From a checkpoint of a small transformer trained on Wikipedia.
Architecture: learned and rotary positions, no biases in attention or MLP, attention and MLP in parallel.
MLP neurons of a small language model. Each row is named by its layer, matrix (up: input weights; down: output weights) and neuron, and shows model dimensions 16-143. Each number is 50 + 15 x the weight over its row's rms, rounded and kept within 0 to 99.
Before each neuron's rows is what it responds to, as a language model described it from the Wikipedia text at the highest values.

The token just before a proper name is expected to follow: infobox and taxonomy colons (Family:), and titles or role nouns like "club", "president", "guitarist".
L12.up620:46 49 53 72 57 38 58 58 36 42 38 30 70 49 11 64 59 61 48 47 64 27 48 32 86 66 83 50 42 62 56 63 42 44 53 32 55 31 69 62 13 31 24 08 50 55 35 50 35 54 48 48 36 42 32 57 58 30 43 44 36 53 59 63 71 47 39 65 55 66 55 72 36 33 68 69 27 55 40 46 43 72 37 48 52 36 63 52 78 55 55 58 46 38 35 35 59 57 34 75 70 34 56 57 34 63 41 28 64 29 37 27 37 83 35 80 24 26 41 39 52 70 42 40 57 38 26 32
L12.down620:39 19 43 63 73 50 39 36 43 56 60 25 45 58 99 33 44 37 66 28 72 46 45 47 39 55 73 71 60 37 51 63 64 47 55 64 64 57 53 15 77 53 37 52 32 50 61 55 43 48 65 54 46 37 64 46 71 49 43 77 63 44 49 40 69 49 57 41 36 69 41 37 60 33 23 52 43 52 47 48 48 57 60 61 47 40 35 67 55 64 35 40 47 34 41 35 22 53 52 42 70 52 65 29 52 44 40 52 30 24 75 26 24 80 54 92 52 46 52 43 26 27 41 49 40 50 51 56

Word pieces that complete country, state or city names and their adjectives, e.g. Hung-ary, Qat-ar, Scot-land, New York, Ser-b-ian.
L8.up158:25 58 52 38 43 63 66 54 33 31 48 62 55 42 44 56 38 37 47 43 50 32 63 56 12 39 59 65 78 09 46 52 59 42 31 49 27 68 31 67 62 42 37 42 67 25 50 52 61 66 60 70 62 61 51 52 33 37 42 66 68 54 45 52 48 72 58 59 34 62 89 44 26 50 47 42 72 30 56 59 39 43 70 36 39 36 65 33 78 29 74 58 56 44 56 57 42 41 48 37 56 75 35 65 50 45 61 33 67 43 69 33 45 46 49 16 23 28 91 53 66 53 71 57 43 63 51 60
L8.down158:54 66 53 47 60 57 35 29 38 68 52 25 72 02 11 45 48 27 67 14 68 54 60 68 28 31 25 62 47 39 60 59 32 43 52 59 71 47 65 50 48 55 46 38 52 30 40 43 32 75 42 56 30 59 32 53 69 50 71 59 39 56 40 58 60 68 47 55 68 50 61 39 48 70 46 41 94 54 23 47 46 60 55 40 33 24 47 65 30 57 52 57 88 39 51 60 59 59 64 49 58 28 65 50 61 35 44 52 72 60 65 37 43 45 53 31 44 51 71 41 44 69 56 41 63 60 53 56

Word-piece tokens in the middle or end of a split word, mostly common words such as T-od-ay, ter-rit-ory, Queb-ec, and also name pieces.
L6.up108:59 45 52 48 28 43 61 52 19 40 41 48 46 77 60 45 59 33 49 64 44 79 62 30 35 30 48 44 58 48 31 35 25 68 41 57 58 31 47 46 47 50 30 89 51 64 61 40 56 58 72 49 44 46 42 55 56 61 73 64 47 37 48 55 41 46 35 48 25 63 33 74 11 79 54 11 26 68 58 46 42 59 58 57 63 46 67 61 37 33 58 75 77 81 43 49 44 59 73 53 70 58 46 74 32 19 51 35 48 44 47 48 34 65 70 45 53 30 63 40 45 58 73 23 56 64 37 42
L6.down108:49 60 46 50 83 78 34 66 65 61 50 72 39 39 34 55 28 50 58 54 51 69 80 60 54 42 49 67 49 10 62 38 41 56 61 54 43 65 50 38 59 71 53 38 25 43 38 47 61 64 18 54 60 29 54 52 39 63 43 12 51 53 52 57 44 53 60 34 62 49 42 54 63 46 54 67 77 42 42 71 55 55 59 41 37 45 44 52 71 52 50 44 62 30 38 69 44 53 41 44 43 19 65 34 46 60 77 80 58 38 41 45 33 22 35 56 53 63 53 64 44 43 45 81 62 65 67 58

Middle subword pieces inside multi-token words, mostly proper names in lists and tables, such as Fern-and-o, Bl-och, Freder-ik, mah-og-any.
L8.up767:62 40 48 66 28 58 20 67 60 50 46 50 60 83 64 45 70 48 82 51 55 49 31 50 50 50 87 42 64 27 42 30 49 64 09 79 42 26 59 57 78 49 42 70 51 58 67 43 41 19 44 53 48 53 50 50 38 55 38 60 35 34 49 52 64 29 68 30 49 42 42 70 43 48 41 31 40 51 44 81 26 47 63 87 43 77 60 58 36 45 56 66 60 77 65 62 58 48 46 38 52 44 59 39 49 67 40 29 42 42 36 64 26 42 40 40 63 51 37 43 38 78 71 64 57 27 69 29
L8.down767:39 58 67 23 38 56 84 40 70 47 51 35 54 72 44 52 42 52 61 15 58 80 49 56 44 25 10 58 57 68 64 31 47 20 34 59 64 45 23 38 55 50 35 55 56 35 44 49 55 70 51 61 63 29 28 87 65 47 70 51 70 30 65 46 68 51 65 11 57 40 23 45 43 45 61 43 40 46 70 39 46 52 42 44 66 43 50 56 24 62 61 41 59 36 37 31 61 18 52 78 53 47 40 59 45 47 34 57 71 74 64 45 51 44 64 42 46 78 80 46 57 42 45 46 29 75 24 37

Final word piece that completes a city, state or country name, as in Philadelph|ia, Minnes|ota, New York, often in sports tables or team names.
L12.up575:36 41 60 66 31 45 52 76 69 50 33 40 47 66 12 45 31 55 32 45 78 54 56 60 74 40 50 33 47 30 70 61 50 74 45 36 64 51 48 55 41 52 24 59 54 32 74 68 58 73 42 35 31 60 56 68 42 76 47 45 71 57 35 57 45 27 69 36 55 58 75 43 54 42 42 45 40 50 64 73 50 58 39 35 45 64 33 40 74 51 36 20 43 78 68 55 55 48 48 48 57 65 48 34 39 31 49 41 61 31 46 51 41 64 63 58 47 29 25 65 62 64 75 51 49 65 41 61
L12.down575:41 50 25 36 65 27 54 45 60 60 49 38 59 44 40 80 74 54 47 56 67 59 80 67 32 86 26 62 34 72 56 27 66 64 57 37 45 60 42 85 55 69 51 37 47 62 55 56 29 47 66 68 62 42 35 54 61 27 48 81 45 63 20 61 40 61 29 46 69 56 73 55 38 37 35 62 44 47 63 52 22 36 57 73 26 55 32 51 35 54 57 46 52 67 37 63 60 55 47 56 33 56 52 64 55 30 27 71 55 89 46 25 27 61 62 44 35 47 23 53 36 58 75 61 61 67 51 51

Short word-piece fragments inside proper names, especially in tables and lists, e.g. Nig-el, Bol-iv-ia, X-im-ena, Sax-We-im-ar, plus a few isolated punctuation and common-word cases.
L8.up609:81 53 29 47 50 61 62 65 45 63 66 29 49 73 31 36 53 73 29 58 45 52 58 68 45 71 54 54 52 51 46 53 65 43 53 62 42 37 50 42 49 54 14 62 42 64 67 42 38 38 39 64 28 53 66 51 57 66 36 41 57 54 44 67 37 34 57 49 42 39 45 42 49 38 15 40 44 71 45 65 51 79 34 35 12 69 59 58 54 44 35 55 88 47 52 47 86 56 48 51 51 41 65 45 36 42 36 56 60 53 50 45 76 36 38 62 67 43 60 32 69 52 52 27 56 36 60 40
L8.down609:43 75 62 43 48 50 71 32 64 39 41 26 50 24 55 46 40 44 20 45 39 39 42 56 33 65 73 36 50 34 43 50 44 27 16 51 67 58 62 56 58 33 59 42 71 58 46 57 55 52 46 22 56 68 34 71 62 82 65 35 45 20 60 17 52 51 54 37 71 35 61 38 47 63 57 72 34 81 67 45 29 40 27 49 42 32 22 43 61 49 19 58 40 44 59 48 57 63 66 43 68 57 65 59 82 57 48 55 34 39 47 65 43 51 61 79 67 55 45 61 55 43 37 42 82 66 64 60

Prepositions, colons and verbs that directly precede an institution, venue or company name, e.g. "working at", "Distributed by:", "Label:", "filed"; also mid-word pieces inside foreign names.
L6.up303:41 66 68 41 58 52 26 28 43 49 44 29 49 29 61 62 51 61 34 44 45 19 66 68 34 76 26 47 55 60 74 25 84 47 69 43 33 68 33 59 53 32 26 46 60 29 41 58 53 50 49 48 49 33 49 60 45 55 27 26 55 68 80 72 56 34 52 54 26 59 90 53 60 34 52 57 45 38 46 69 64 56 39 44 16 41 52 53 63 59 42 51 60 43 27 36 60 73 55 76 18 35 37 55 53 68 77 31 42 31 61 66 61 40 37 71 40 24 58 76 56 61 53 27 43 37 28 91
L6.down303:53 43 58 76 48 36 52 55 67 40 71 41 49 38 44 55 23 35 53 53 59 64 33 38 55 50 40 63 74 35 69 37 48 58 61 57 69 61 66 29 64 43 40 46 55 41 37 60 50 50 74 45 66 45 53 58 30 54 58 34 57 40 40 08 47 64 84 43 53 61 30 44 59 47 47 68 59 49 40 57 36 65 53 67 74 38 44 54 62 47 64 34 57 52 17 59 47 12 66 48 62 29 37 34 57 33 17 59 55 52 30 30 22 28 58 41 38 55 41 36 37 49 51 37 59 49 49 29

Second or middle fragments of words split into pieces, as in sec-ur-ities, inj-ur-y, B-ook, Oklah-om-a, Al-ab-ama, L-und-gaard.
L6.up152:66 52 50 64 80 64 65 51 44 39 85 76 51 43 47 66 49 40 42 24 68 50 36 31 40 48 44 25 59 62 54 38 54 73 28 47 53 65 49 68 58 37 52 83 42 62 49 75 46 48 62 35 60 66 53 41 42 41 38 64 46 47 53 54 47 17 29 23 56 21 63 15 48 49 40 49 52 52 40 55 45 31 50 47 38 77 56 55 36 63 91 69 54 53 67 51 64 78 42 34 53 69 76 48 55 58 40 38 36 81 53 51 26 68 39 42 36 64 54 21 48 34 56 56 50 51 50 54
L6.down152:73 60 56 45 41 57 39 89 39 78 50 42 63 50 52 53 64 59 31 48 56 42 43 49 58 29 62 57 30 38 66 31 63 36 45 55 48 15 68 43 48 70 52 44 35 47 65 67 21 66 53 35 64 24 28 16 72 57 71 46 31 41 67 29 45 49 48 47 43 64 46 74 48 61 71 49 56 44 52 61 32 57 53 69 39 29 39 49 38 29 73 51 70 55 19 44 53 40 46 36 57 70 53 51 49 33 41 62 48 17 74 45 71 27 48 60 54 56 21 55 43 25 61 36 47 51 38 52

Second or later word pieces that continue a split word, often a name in a list or table (Ob-aid-ul, E-ak-ins, N-ick), plus suffixes like -ated, -ous, -ing.
L6.up650:31 44 57 67 43 60 49 31 59 51 37 37 64 43 37 51 36 55 45 56 43 38 65 39 83 50 70 49 58 35 41 71 59 35 70 60 34 55 58 56 47 33 09 57 40 42 52 34 47 75 54 39 18 47 41 50 43 46 40 58 32 32 49 54 37 34 46 39 47 26 31 72 46 38 16 43 49 66 42 74 59 74 35 61 54 51 42 25 36 54 63 44 44 19 67 88 99 73 61 52 44 53 54 68 28 99 52 64 45 65 43 32 59 41 43 68 69 45 33 62 50 29 66 51 56 33 65 67
L6.down650:73 66 54 26 57 52 52 81 42 55 32 37 69 67 72 46 72 48 31 33 49 23 42 59 46 54 58 45 39 77 55 43 52 53 42 37 81 56 51 51 68 79 72 31 60 65 66 59 30 34 54 47 61 50 38 42 68 53 59 63 32 51 54 45 55 45 49 31 50 62 83 42 26 70 42 29 53 41 53 48 09 41 58 37 40 54 90 53 73 41 40 50 45 74 50 33 49 29 43 64 48 67 40 32 78 31 08 18 66 69 46 76 44 67 56 42 59 36 66 32 55 68 30 50 41 70 39 44